Weights of a small GPT-style language model, trained from scratch on English Wikipedia: width 512.
MLP neurons of a small language model. Each row is named by its layer, matrix (up: input weights) and neuron, and shows model dimensions 112-239. Each number is 128 + 32 x the weight over its row's rms, rounded and kept within 0 to 255.
After each neuron's rows, "fires on" lists the tokens most often at its 100 highest values on Wikipedia text that the model never trained on.

L4.up287 [ 85 118 129  92 142 107 126  53 123 106 147 114  87 148 126 114  87 150 131 124 178 145 128  93 116  71 138 141 136 215 130 132 176 122 110 133 151 118 142 145  95 152 117 177 125 137  95  99 123 128  85 164  87 174 148  87 119 109 195 204 145 137 117 183 164  96  82 219 142 134 114  81  65 201 119  91 139 148 186 117 104  93 145 115 130 123 209  96 182 114 107 176 166  86 113 131  82  75 117 146  78 156 119 166 152  88 108  99 130 171  67 103 127 107 107 139 153 140  85  95  94 133 136 177 135 166 127 153]
fires on: " ", " Che", " che", "6", " You", "ran"

L5.up1376 [162 124 123  97 129 128 116  88 105 177 171 140  93 126 168 168 143 175 122  94 122 120 112 189 128 117 148 160 177 108 117  94  52 126 149 158 118  87 116 139 103  80 126 118  92 152 122  79 181  70 109 168 118 126 108  92 210 125 104 166 166 121 153 143 121 163  44 145 133  66  85 159 181 151 155 149  98 130 105 107  83 148 120 147 164 143 188 131 124 118  84  91  76 129 136 149 108 168 119 112 137 116 133  83 104 144 179 155 131 105 103 125 147  98 144 126 142  88  77 115 122 185  76 138  97  90 194 145]
fires on: "r", " Br", " tr", " Dr", " Str", " Tr"

L5.up1505 [133  69 172 104 149 110  82 166  79 100 108 126  96 164 131 110  72 143 106 187 133 138  69 122 104 153 187 156 139 138 125 111 111 158 141  96 134 105 189 125 111  87 195 143 114 114  84 182 119 155 133 172 107 152 126 163 119 175  78 160 114  96 121 152  89 122 127 125  83 149  72 151 165 133 144 179 167 140 122  90 165 156 101 137 120 143 129  93 106 113  99 134 116 121 141  76 168  77 112 131 128  98 105  81  87  92 158 104  89 102 204 140 132 180 114  85 130 137 110 108 151 184 120 124 120 136 100 114]
fires on: ".", "9"

L4.up467 [164 189 124 117  89 131 100 106 112 104 126  97 102  86 171 122 181 115  64 137 147 119 117 161 134 122  92 158 134 161 156 169 177 100 151 101  70 107 122 221 122  96 184  91  52 131 177 104  77 130 142  96 124  72  91 102  74  86 145 117 105 129 177 153 109  81 153 135  94 105  92 191 166 135  95 137  95  38  98 127 151 107 136  98 139  61 152 150  89 139 105  83 107 150 140 120  85 120 169 115 133 115 150 138  85 120 170 148 134 118 142 105 136 135 113 120 144 199 148 121 118 138  97 152 145  88 157  69]
fires on: ",", " and", "-"

L5.up1088 [130 139 122 128 132 111 117  88 135 152 150 154 118 155 120 180 134 102  95 164  61 111 115 112 147 155 171 148 123  90 102 112 130 164 162 147  90 145 179 119 151 101 104 124  83 139 112  92 104 119  91 158  73 159 182 139 180 129 164  94 157 149 142 169 123 143 190  90 173 100 185 138 162  71  97 121  57 200 123 105 187  82 101 169  64 130 232 102 112  47 124 101  94  68 120 135  84 147 109 151 153 106 154 144 143  99 120 146  96 130 182  82 160  89 134  84 105 147 115 129 119 126 145 136 116 157 130 110]
fires on: " I", "I"

L4.up1041 [165 181 137 120 134  72 139 117 128 125 126 146 177 132 124 138  92 127 148  72  96 135 186 136 113 102 115  73 113 139 117 108 114 140  92 165 124 105  87  93 149 107 133  89 192 117 148 125  54 116 136 204 143 101 134  87 109 131  91 137  80 113 183 109 208 139  78 163 141 141 150 119 183 111  90 110 187 191  86 125 149 128  89 135 133 125 155 113 136  66  86 144 190 103 150 138  70 152  94 125  54 147 111  84 142 103 145 138  84 145 112 119 145 181 117  91 138 153 199 111  76 159 144 129 116 182 116 100]
fires on: " J", " T", "R", " V", " L", " G"

L5.up867 [118 115 129 169 166  84 139  96 106  98 158 133 141 137  97 113 137 160  83 125 165  85 191 142 131 118  81  74 150  45 180 105  71  84  98 121 139  84  83 123 132 203 187 122 107 187 118 124 124 161  99 125 132 107 135 162 168  81  66  89 172 105 175 159 135 119  97 101 135 145 126 128 115 148 153 133  84 123 196 152  91 117 210 120 182 154  68  98 148 124  75 115 165 161  88 148 111 150 135 148 144 117 129  96 164 144 145  82 184 178  89 119 142  89  62 127 111  79 127 118  80 110 139  91 148  70 132 129]
fires on: " was", ",", "),", ";", " were"

L5.up212 [156 104 113 115 109 153 110 186  87 139 157 136 125 105 171  87 181 124 150  83  62 171 155 120 131 146 141 193 105 107 126 103  95 161 120 126  75  79 106 130 131 148 152 164 147  91  95 169 132  93 107 151  81 150 140  99  99  74 170 158 119 159 131 159 174 147 118 135 165 125 118 161 104 151 124  91  87 118 142 111 130 137 113 118 154  69 172  91 107 148 108  84 156 193 133 175  86  60 122  56 109 107 163 135 144 157  70 137 121 142 116  90 116  51 140 147 153 145 168 129 119 204 178 121 163 188  85  99]
fires on: " has", "D", "-d", "-D", "-b", " have"

L4.up1373 [152 148 135  79 141 171 174  86 105 125 111  79 129  57 117 111  85 104 124  63  72  88 159 152 144 123 151 145 124  60 142 102 179 121 119 209 171 146 144  97 106 164 117 117 117 184 139 140 155 116 132 188  39  68 150  96 100 179 157 128 112 135 106 126 138  65 129 109 105 171 151 137 131 132 128 121 112 130 156 194 181 143  51 144 130 114 105 137 125 109 133  85 105  94  96 150 153  91 105 122 154  89  96 148 167 141 138 131 177 153 110 105 159 108 148 114  46 142  95 159 167 122  81 166 150  83 176 147]
fires on: " in", " of", " to", ",", " into"

L5.up268 [177 175 149 208  64 126 159  53 141  95 123  80  96 126 181 177 147 127  64 132 140 147 139 133 135 137 115 185  98  93 115 167 183 134 160  92  75 101 136 130 188 100 131  75 150 172 133 137 151 181 171 137 169 116 148 191 107 142 133 104 160 157  98 127 146  66 147 199  98 200 127 167 115 118  54 182 102 141 145 143 180 106  93 131  91 101 132  97 202  86 121  25  94 145 140 109 110  86 164 115  73 170 112 114 128  92  83 121 149 132 105  93  49 141 166 150 181  90  72 112 154 114 131 128 168 135  73  84]
fires on: " S", "-", " A"

L4.up117 [159 125 124 156 143 105 177 164  79  84 129 122 101 202 105  79 114 138 155 113 148 124 118 196  83 117 177  53 148 153 144  75  75 173 136 120  60 111  99 102 179  92 142 120  95 128  97 133 114 156 129 152 153 108 155 167  99 151 120 141 174 125 125 147 123 186  46 171 178 131 179 177 114 139 154  87  90 154  62 139 193 114 112 142 166 133 127 110 115 106  83  81 187 113 198 129 119 159 126 171 108 185 144 127  71 176 123  99 168 171 107 133 106  83 126 157 154  82 112 107 108 121 119 117 173 128 130 154]
fires on: "j", " J", "J", " j"

L5.up130 [175 113 156 154 127 114 150 139 134 143 180 172 134 157  94  99 123 169 174  87 150  99 107 124 111 104 156 172 109 122 101  91 129 182 121  85 158 129  87  91 125 147  94 149 141 170 173 161 128  89 178 155 141  67 105 152 115 158 121 165 160 159 113 187 126 146 133 118  98 169 166 109 122  74 136 130 159 165 139 126 117 100  63 131 142  91 114 113 112  59 121 147  87  61 127 129 127 104 115  86 121 163  78 128 130 140 124 139 119 142 120 123 175 109 148 153 112 161  85  67 179 119 124  62 122 104 148 127]
fires on: "S", " with", "E", " in", " Y", "-S"

L5.up1521 [141  99 126 200 116 166 141 107 177 121 131 138 108 135  90 114 127 113 170 166 151  91 143 115 136 146 160 114 158  83 128  81 111 151  94 101 163 125 128  90 139 112 119 151 110 116 141 128 136 132 131 142  76 103  92 142 159 169 137 121 110 149 139 147 167 130 129 124 173 113 153  84  40 107  95 118 145 143 161 194 181 151 126 111 111 144 141 174 129 114  87 115 123 141 124  98 119  77 145 166 149 122 187 167  87 148  98 138 138 173 144 189  91 104 122  67 165 100 151 149 200 144 183 137 135 174 109 165]
fires on: " ", " |", " Seats", " area", "–"

L5.up1434 [103 142 129 115 231 130  93  74 151 140 106  64 118 163 125 148  88 165 113 107 177  98 185  91 111 147 193 110 128 153 152  95  89 132 116 112 155 127 192 100 111 142 138  87 116 147 147 111 114 162 109 117 100 159 130 120 122 123  93 165 170 116 148 101 130 143 113 152 116 112 112 107 180 115 135  82 163 123 136  21 122  85 132 140 173 100 140 158 141 110  75 103 120 165 145  34  77  64 137  84 113 122 115 122 150 112 133 145 100 190 106 162 115 132  78 116 140 144 159 159  95 121 119 177 118 145 157  92]
fires on: " was", " C", " Am", " being", " in", " is"

L4.up1457 [148 157 209 157 116 145  96 112 105 146  82 104 124 103 139 156 185  97 137 128  65 134 140 192 140  47 129 202 172 165 127 134 137 150 117 163  94 153 160 232 110 126 125 109 111 151  73 110  57 167 126 106 189 174 114 131 195 107 105 106  98 134 129  67 145 102 143 185 126 113 122 142 103 118 170 140 116  49 104  82 120 159 122 130  99 149 104 157 162 164 149 131 123 127 119 133 120 139 139 120 116 139 121 120 121  64 140 116 183 190  89 140 132 116 143 161 108 120 101 178 114 138 155 129 149 136  84  99]
fires on: " and", ",", ":", " or", " &", "/"

L5.up218 [132 127 139 156 115 145  92 153 145 142 150 114 154 136 128 136 120  63 120  91 120 137  70 106 171 143 139 149 113  81 146 145 110 157  91 112  99 193 108 153  99 180  78 174 118 140 170 154 145 152  99 107 151  71 132  99 111 167  62 169 118  90 117 134 132 185 103 180 106 167 133 126  90 112 165 134 116 121  68 101  83  67 133  40 167 141 109 140  97 182 115 130 143 138 126 118 146 108  85 124 109 180 116 158  54 156 171 127 157 152 130 106 158 167 126 152 125 140 105 100 163  88 144 122 138 103 136  49]
fires on: " ", "198", " (", " on", "|"

L5.up276 [ 93 164  86 125 167  42 107 126  90 179 102 159 105 113 174 126 160 142 135 156 160 129 178 128  96 143 176 131 116 117 160 111 136 190 146 182 153  83  91 123  85 102 108 125  79 175  96 199 177 132 145 133 147 103 146 193  70 203 175 117 129 153  80 141 148 126  88 154 116 118 151 172 133  84 127 103 111 112 117  99 160 132 119 147 117 109 128 156 133 120 102 124 158 140 142  94 128 159 128 153 212 143 158 106 111 116  72  96 140 157 135 126 153 152 126 127  94 140  67 150 106 149 144 142 124  55 188 163]
fires on: " and", " |", " to", " by", " &"

L4.up1147 [178 164 125 114 143 144 138 149 156 153  56  84 123 116 116 112 144 193  67  99 123  94 136 118 126 128 159 116 117 113 105 164 113 168 172 185 154 126  61  88  99 100 151 147 142 158 145 180 159 152 181 154 146 162 113 197 102 195 145  98 111 103 143 115 112  38 171  91 151 186 116 230 121 145 123  95 127 122 153 169  95 107 103  95 116 153 106 149 160  98 158 131  49 126 131 115 109 167 120  92  82 192 166  81 114  80 112 158 130 120 113  64 105 144  56 126 106 115 124 127 116 147 126 110 114  92 156 158]
fires on: " and", ",", " to", "/", "–"

L5.up1114 [100 128 123 124 154 160 123 131 112 102 186 134 131 148 107 138  75 164 176 102 141 121 104  70  96 116 113  90  87 139 106 120 191  84 154  92 132  40 143 103 103  98 141 166 127 120  99 160 115 158 132  89  76 185  80 115 139  76  86 144 178 145 194  89 145 139 153 124 122 136 133  84  93 159 165 148 144  94 204 127  97 106 107 159 168 107 192 117 105 156 128 175 112 133 125 179 136 144 172 135  71 174 126 125 107 190 166  87 116 100 144 103 128  90 135 171 187  52 109  98 140 109 128 100 182 144 147 129]
fires on: ",", ".", " ", " in", " In", "in"

L5.up348 [ 67  84  84 130 162  57 139 185 120  88  94 145 178 162  99 167 145 143  79 129 109 111 163 126 119 100 144 108  74 134 178 152  96 116  52  96  20  77 105 138 111 101 124 113 107 228  75  82  99  98 152 163 134 121 128 153 194  78 204 150 160 161 135 138  93  75 139 148 112 112 149 179 116 115 142 147 105 108 182 101 135 112 109 104  83 169 126 124 124 137 167 161 145 155 132  89 109  81 109  87 109  71 166  95 122 119 157 131 129  91 123 125 120 115 132 110 206 130 148 155 106  85 118  99 177  69 188  93]
fires on: ",", " –", " |", "),"

L4.up239 [ 69 167 110  64 152 119 161  85 182 144 120 105  63 129 118  87 192 145 121 133 155 111 131  97 129 130  87 108 121 121 163 180 141 143 100 117  98  81 176 129  99  92  67 205  69 145  56 126 130 135 151 108 150 118  98 136 174 101 143 166  85 146 167  90 156 128  81 121 151 129 100 143 124 151 115 155 128 113 156 109 168 168 138 216 126 132 120 110 192 132 122 153 142 131 136 156 157 110 147 153 175 157 108 153  64 202 127  87  94  94 152 108 129 142 166  61 118 111  95  80 139 204 118 109 131 101 131 108]
fires on: " H", "h", "aly"

L4.up1076 [119  91 138 175 139 171 113  83 140 108 115 129  61 201 114 147 151 181 156 145 105 177 137 153 177 142 118 149  84 152 112 112 139 113 110 152 155  90 167  52 140 131 129 143 156 138  84 129 151  90 150 132 195 153 131 203 150 148 177 160 110 101 131  98 187 149  96  96 127 121 149 150 149 169 109 137 103 179  83 125 147 148  69 126 130 110  98 187  73 137  73 116 166 136 157 140 119 121 114  90 130 145 140 134  88 130  31 134 165  94  79 159 129 225 113 108 110 187 134 141  53 143 135 120  45 166 120 134]
fires on: ",", " of", " Lord", " King"

L5.up399 [ 96 126  74 183 130 123 119 139 203 134 135 120 143 145 160 118 134 110 183 148 122  70 145 130 151 143  99 124  70  90 102 110  96  98 141 125 164 183 114  97 132 118 119 101 126 157 136 105 126 173 156 123 138 112 118 168 112 186 113  92 129  92  89 130 124 155 125 165 100 184 148 102 145 125 127 137 129 194 147 142 141 130 121 166  92 124 112 148  67 200 180 154  96 136 147 150 112 168 105 183 109 146 103 109 149  99 134 106 163 104  82  70  78 188 136 119 166 115 123 153 123 150 123 130 133 150  96 125]
fires on: " the", ":", " and", "'s"

L4.up1368 [123 119 128 132 110 146 116 151 129 105  82 122 165  94 147 112 118 142 118 166  98 115 138 131  89 114 152 104  92 176 187 165  95  87 116  96 121 112 101 119 133 135 129 101 150 146 120 122 172 102 136 188 111 137 131 100 163  80 148 134 121 101 163 133 156 176 171 114 117 126 159 141 115 103  50 184 165 110 104  55  45 172 158  91  93 149 153 115 115  77 129 150 138 123 152 161 192 116 119 225 148 120 100 162  89 102  65 123 123 157  96 164 105  92 193  31 119 130 144 103 105  84 155  93 115 152  94 138]
fires on: " Ch", " ch", "Ch", "C"

L4.up1106 [143 172 142 159 153 149 152 119 129 173 125 134 121  82  89 160 215 122 113 121 157  98 139 141 111 160 110  87 132 143 118 143 140 130 175  56  79 123 148 125 132  72 101 135 163 108 128 152 112 136 128 147  89 159 137 145 142  69  92 185 146 133 141 118 157 118 144 151 144 128 115 188 100 123  97 132 179 205 146  89  50 165 129  77 141  96 152 139 115 186 103 151 156  74  95 199  94  88  41 143 142 121  32  76 101 150 162 171 100 200 177 118  89 155 204 112  90 156 153  96 124 135 148 107  86 140  98 142]
fires on: "ch", "ach", " ch", "b", "Ch", " US"

L4.up1383 [125 147 109 142 168 183 130 123 148 136 133 139 107 181 116 169 131 167 123  82  78 138  39 105 129 137 168  97 188 150 130 159 138 149 138  95 127 174 170 121 100 149 205 166 110 116  76  85 146 123 114 117 106  92 124 113 133 166 127 173 184  83 153 147  75 110 147 110  51 169 105  95 132 187 130 143 113 147 112 104 127 156  82 128  95 111 181  93 144 137 154 149  46 126 135 100 124 157 196 124 141 162 171 136 145  90 112 149 113 153 126 167 146 134 168  96 138 138  89 121 206 162 158 129 122 153 122 131]
fires on: ",", ".", " had", " having"

L5.up131 [146 133 151 120 145 133 163 103 133 120 114 111  86 129 135 127 117  84  98  77 159 129 103 180 112  78 149 155 123 164 177 123 189 171 141  64 124 101 133 147 154 133  49 143 141 165 161 104  86 120  56  88  65 168  88 127 122 144 159 151 158 169 188 116 186 152 138  67 114 154  93 117  84 172 137  86 118  80 157 168  91  96 156 113 130 132 134 108 131 150 128  86 114 100 147  55  98 171 158 153 104 121 149 114 116 188  90 152  55 121 175 122 117 150 119 171 166  46 146 166 110  78  98 127 119 189 119 134]
fires on: " and", ",", " of"

L4.up148 [106 100 110 119 138 139 210 130 103 168  91 105 107  82 142 129 112  79 150 103 125 154 190 189 142 144  95 130 124 153 144 139 132  91 102  66 106 132 105 125 132  26 133 151 111 104 146 120 137  99 133 124 128 102 132  97 127 138  62  69 131 123 129 142 126  99 118 100 141 122 135 149 106 149 150 183 161 155 126 145 166 138  73 130  68 102  51 113 136 191  90  75 122  66 151 101 129 161 170 174 178 108 105  67  95  81  84 129 183 136 114 118 110  94 167 150 125 142 158 103  71 127  84 148  96 133 156 188]
fires on: " to", ",", "A", " a", ":", " his"

L5.up891 [105  86  74 197 161 119 168 132 123 161 150 132 136 199 121 134 133 140 107 152  95 124 132 127 158  69 110 157 140 129 151 158 123 122 102 114 148 117  78 162 112  93 144 203 178 106 152 115 124 118 115  98 159 127 114 162 100 101 150 140 146 135  94 150 179 168 167 144 186 109 135 108 122 173  53 125 142  86 116 150 145 164 182  72 148 111  91 159 140 126  82 128  48 112 155 109  86 115 115 143 130 133 149 190 140  93 125 137  82 136 162 111  99 106 111 154 130 180 116 183 131 141 100 120 154 134 213 182]
fires on: " ", " =\n\n"

L4.up414 [190 139 109  67 147  67  97 135 162  92 118 146 178 124 171 124 117 202 195  99 152  98 138 109  75 140 114 152 100 111 149 171  33 129 142 153 114  86 110 200 126 152 131 131 143 122 137 125 138 175  94  84 176  69 124 108 153 126 106 109 108 209 119 122 110 134  94 100 136 192 154  93 124 150 136 130 150 143 129 111 105 135 179 104 141 130 116  86  86  95 167  81 145 151 171 121  99  92 118 165 177 108  81  93 184 183 106 167 212 119 122 129 136  98 193 111 112 126 131 170 136 126  75 160 135 173 183 131]
fires on: " ", "201", "200", " its", " his"

L4.up1021 [ 72 171 104 147 114 102 131 139 152 152  61 119 176 119 135 122 143  75  64 168 113 118 108 134 189  95 132 116  62 147 151 131 133 163 125 135 164  89 169 113 113 103 139 115  99 158 104 122 158 100 129  52 106 114 177 164 156 140 134 135 167 121  83 173 156 141 109  84 110 111 117 203 126 152 125  78 101 174 152 155 149 177 158 181 107 175 148 162 107  90 143 117 153 143 175  76  90 128 144 138 134 137 143 101 113 117 161 162  82 136  54 162 149 112 126  78 113 149 196 153 113 190 157 130 141 121 150 140]
fires on: ",", ")", " and", " in", " also", ":"

L4.up1533 [146  99 114 152 159 103 173  75 122 115 130 123 157 186 156 107 177 112 112  92 101 160 192  92 182  96 116 135  74 156 150 135 139 166 156  99 137  96 159 130 195 145 161 108 122  86 107 125 113 103 121 185 173 135  90 166 148 124 123 192 131 109 113 150 181 147 164 110  71 144 163 129 159 124 168  75 174  91 160 151 164 108  77 198 141  76 173 111 205 146 140  95 108 121 127  88 113 143 133 111 112 100 169 127 137 160 126 181 116 147 141 124 122 168 146 152 118  61 132  83 141  93  67 126 156 144 124  86]
fires on: ".", ",", "\"", ")"

L5.up21 [131 116 122 131 177 167 144  80 123 147 124 156 103 109 145  36 163 109 140 105 159 114 182 115 134 112 102 183 151  74 179 173 128 151 116 225 132 126 103  78 120  18 160  87  66 138 182  70 168 120 133 145 133 163 144 128  81 108 109 175 121 166 164 103 102 105 124 141 111 132 124 100 118 106 140  98  95  89 141  87 125  82  98  65 160 132 132 173 147  99  85 137 130 191 160 130 136 132 169  78 118 159 151 122 153 159 139 142 109 138 137 100 140 133 167  69 170 148 120 146 190 109 106 123 142  88 126  57]
fires on: " un", " most", " e", " and", " Be", " more"

L5.up22 [110 147 118 158 145 212 126 146 144 127 151 139 150 126 144 112  98  89 114 148 122  78 149 161  84 120 194  80 142 107 155 132 141 108 120 109 147 113 135 161 146 107 164 137  70 113 140  87  58  91  70 144  99  85 150 123 161 141 194 160  87 126 155 119 113  87 110  83 182 135 137 155 143 101 139 129 135  92 118 135 124 142 163 113 116 102  82  97 104  76  83 118 108 186 141 106 136 136 101 158 151 147 139 111  81 141  85 149 171 164 109 159 126 101 124 155 128 107 119 135 122 151 107 139 108 145 131  96]
fires on: " ", "–", "201", "199", "200", "\n"

L5.up1383 [108 123 165 143 147  90  68  99 133 174  77 210 162  93  95  75 100 165 128 147 158 173 117 153  79  82  85 122 132  93 105  87 136 164  95 145 102 123 142  62 174 147 122 148 180 114 104 117 172 134  96 140  77 119 126 143 168  65 116  82 135 127 133  67 118 178 113 145 165  85 174 134 141 178 208  26  94  90 135 106 117 123 115 109 132 122 175 148 135 149  82  84 109 133 119  65 177 132  90  82 177 109 131  93  79 160 145 148 129 132 118 109 173  80 175 121 136 128 160 132 134 142 155 101  81  90  59 148]
fires on: " El", "er", "el", "on", " Super", " Em"

L5.up95 [105 121 123 137 214 115 126 113 136  87 170 106 137 129  94 101 137 176 126 124 195 122 159  75 135 128 119 107 106 174 175 102 108 133  98 128  95 114 165 102 171  53 143 117 137 104 114 165 148 137 140 116 141 108 114  99 137 126 197  91  94 182 112  63 100 109  88 176 130  56 142 180 137 122 116 134 135 144 160 125 158 114  53 170 171  98  92 147 103 133 112 154 151  69 106 127 101 148 134 118 173 148 102 118 101 114 129  91 165 120 134 142  61 118 128 118  67 136 129 148 100 154  66 186 120 133 124 164]
fires on: ",", " of", " who", "100"

L4.up377 [ 98 103 150 145 203 108 164  98 157 110 112 122 101 103 133 181 117 113 132 117 151 114 144 143 121  54 172 123  87 166 143 131 113 132 132 100 151  66 130 124 128 106 112  79  87 153 103 123 157 159 117  92 124 133  95 131 142 127 157  81 146 127 193 151 165 158  82  80 129  71 112 117 121 137 153 110 114 195 121 145 190 148 169 117 126 116 112  97 137 153 111  62 177 130 125 119 123 165 130 138 128 140  53 135 141 119 117 145 124 141 146 175 116  75 108 159 140 165 152  92 151 115 156 155 159 126 121 133]
fires on: " the", " of", " on", " his"

L4.up978 [148 128 121 153 151  81 146 132  50 153 124 122  59 136 106 138 124  45 109 119  76  90 149 136 103 108 191  86 116  89 185  91 114 156 183 148 112 148  81 118 151  72 126 148 164 135 136 126 114 127 185 120 107 104 158 121 113 136 149 128 127 171 206 162  85 154 145 139 153 171 169 141 132 174 147 138 141 121 198 176  88 106 142 167 118  98 135 158 135 128 101 191 158 127 122 100 142 115 101 104 152 128  71  97  41 114 135 149 157 100  44 151 124  90 143 112 158 114 128 129 168 123 166 150 106  96 143 114]
fires on: " p", " j", " N", "j", " n", " over"

L5.up206 [ 70  65 123 138 141 157 116 172 120 200 144  74 143 160  94 181  54 179 124 110 100  50 174  98 163 146 116  85 184 111 151 163 139 146  90 100 113 100 158  90  70  97 150  96  68 123 124 104 134 118 174 110 114  97 139 129 145 142 139 136 145 144 120  92 182 119 101  70 105 108 133 177 128  88 101 151 125  71 136  80 164 103 153  96  97 149 157 151 133 120 112 135 127 152  83 146  96 152  88 103 159 141 134 134 207 134 134 172 126 107 135 128 130 115 131 105  71 144 166 107 176 131 134 137 110  79 157 110]
fires on: " ", " |", ","

L4.up1433 [112 144 101 156 118 148 113  97 148 111 139 127  80 149  95 124 150 161  53 141  57 114 104 202 115 127 125 174  48 120 137 115  63 136 141 166  48  58  65 140 196  91 152 130  99 129 146 106 152 190  97 130 129  72 159 125 119 109 100 128 102 122 111 169  75 168 102 132 120  71 104 171  95  95 126 141 127 176 147 146 166 141 117 158 120 127  83 201 138 159 111 107  65 128 107  93 169 170 132 127 135 139 125 128 148 115  83 134 144  94 100 107 108 130 119 151 167 143 120 113 132  94  85 137 178 155  99 143]
fires on: " and", " a", " an"

L5.up555 [ 84 130 103 132 142 102 142 147 123 164 130 165 105 177 135 117 105 165 156 125  86 148 160 135 193 108 156  81 174 142 143  99 133 136 119 139 136 118 121 100  61 105 147 121 153 117 161  61 163 146  99 178 144 138  77 140 166 126  97 173 104  93 136  80  97 118 154 146 179  98 118 140 166  79  80  94 133 136 147 114 125 107 124  67 142  97 173 122 165 173  96  94 120 171 127 126  92  98  61  86 176 203 121 139 128 141 102 148  67 147 102 128 126 147 110  83  90 122  94 132 108 199 160 113 126 101 188  80]
fires on: " was", " were", " (", " is", " been", " are"

L5.up101 [113 102  92 103 121 126 120 202 128 102 142 109 138 159 168 150 134 182 119 152  94 140 100 110 124 110  89 156 110  90 154 195 139 149  79 137 116 117 124 153  96 107  89 171 120 116 160  56  96 114  88  99 100 107 143 128 121 140 170 119 139 131 126 133 158 167 152 150 129 143 144  58 117 130 105 187 187 111 142 114 169 122 188 105 195 132 177 147 120 112  87  93 154 163  77 137  93 106 115 135 146 128 120 171 130 125  67  99  94 199 129 121 126 131 136 144 135 140 122 179 122 149 156 162  83 144 194 124]
fires on: " ", " –"

L4.up847 [148 129 200 108 150 154 139 160 163 143  93 127  87  91  96 130 121  72  93 184 126 143 145 196 112 132 107 136 119 159 121 117 137 124 105 126  87 112 124 120 127 133 141 185  56 195 148  73 173 134 178 124 134 142 166 158 116 118 125 122 124  96 177 167 135 133 109 158 200 149 177 110  63 145 131 108 115  78 137 118 120 173 129 127 155 120 128 136 150 119 120  81 128 105 160 136  92 121 166 120 172 137 134  93 132  68  90 173  63 127 163 128 102 165 153 151 184 100 138 195 173 123 145 132 130 104  79  99]
fires on: ",", " or", " and", " but", " as"

L5.up1254 [104 166 145 183 116  95 156 134  97 140 128 117  84 108 124 115 174 124 149  92 124 204  78 122 141  62 129 152  92 169 117  91  75 124 123  78 175 113 121 148  90 109 140 123 112 170 164  94 130 107 185  96  72 103 102 114 169 140 152 158 147 107 100  86 140 126  97 135 108 145 183  94  88 213 107 170 139  50 151 123 133 111 157  88 100 129 141  72  86  84 113 133 114 161 101 142  97 110 102 137 141 151 126 132 120 114 139 153 123 135 143 127  90 131 137 185 167 120 136 115 193 130 125 121  94 177 161  95]
fires on: "′", ":", "°", " ", "a"

L4.up990 [122 153 123 108 136 151 120 125 167 128  78 128 125 125 108 165 136 143  88 142 157 246 139  62 133  73 130  84 158 116 120 131 128 156 183 150 133  99 116  89 116 115  83 124 125  86 134 119 139 124 106 157 163 152 159 125 125 146 155 106 102 180 117 132 144  89  93  76 127 109  95 181 202 154 112  91 171 187 140 126 157 103 145 139 108  90 166 159 125 114 148 139  98  97 157 156  81 129 121 139  85 132 142  94 128  97 157 138  95 168 142 104 141  73 148  99 107 121 132 171 120 151  50 116 137  59 119 125]
fires on: " U", " N", " I", " O", " more", " G"

L4.up544 [135 118 114 153 171 120 160 116 149 130 133 129 115 103 148 126 125 140 125  86 111 178 107 138  84 179 131 112  74 161  99 200 147 159 168 188  82 148 133  49 160 112 128 107 124 170 157  96 149 141 134 146 114  81  67  83 122  45  84 110 153 107 188 157 150 157 143 119 131 136  82 144 137 109 174  72 127 133 111 107 160 120 182  93 131 126 123 139 130 151  57 109 124 168 139 162 126 142 146 118 140 148 145 173 116  67 101 152 154 106  91 118 126 156 114 198 160 148 167 139 116 145 149  87 161 138 101  89]
fires on: " ", " or", " and", " un", " a"

L4.up350 [137 128  95 148  97 131 168 147 152 152 151 143 123 116 121 112 196 131  85  75  74  63  79  93  83  94  94 134 188 113 156 106 104 167 102 156 111 165 145 183 164 117 109 105  50 188  95 125 137 105 113  82 135  87 139 187 168 134 137 176 147 127  67 188 151 116 155 113  86  77 115 125 133 108 155 129 120 142 101 126 173 133 154 140 136 159 120 122 135  65 168 152 130 159 127 150 166 131 175 163 131 154 139 108 114 126  96 139 123 122 100 145 123 153 119 151 178 168 163 111 128 103 165 127 125 144 101 148]
fires on: " and", ",", "ne", " but"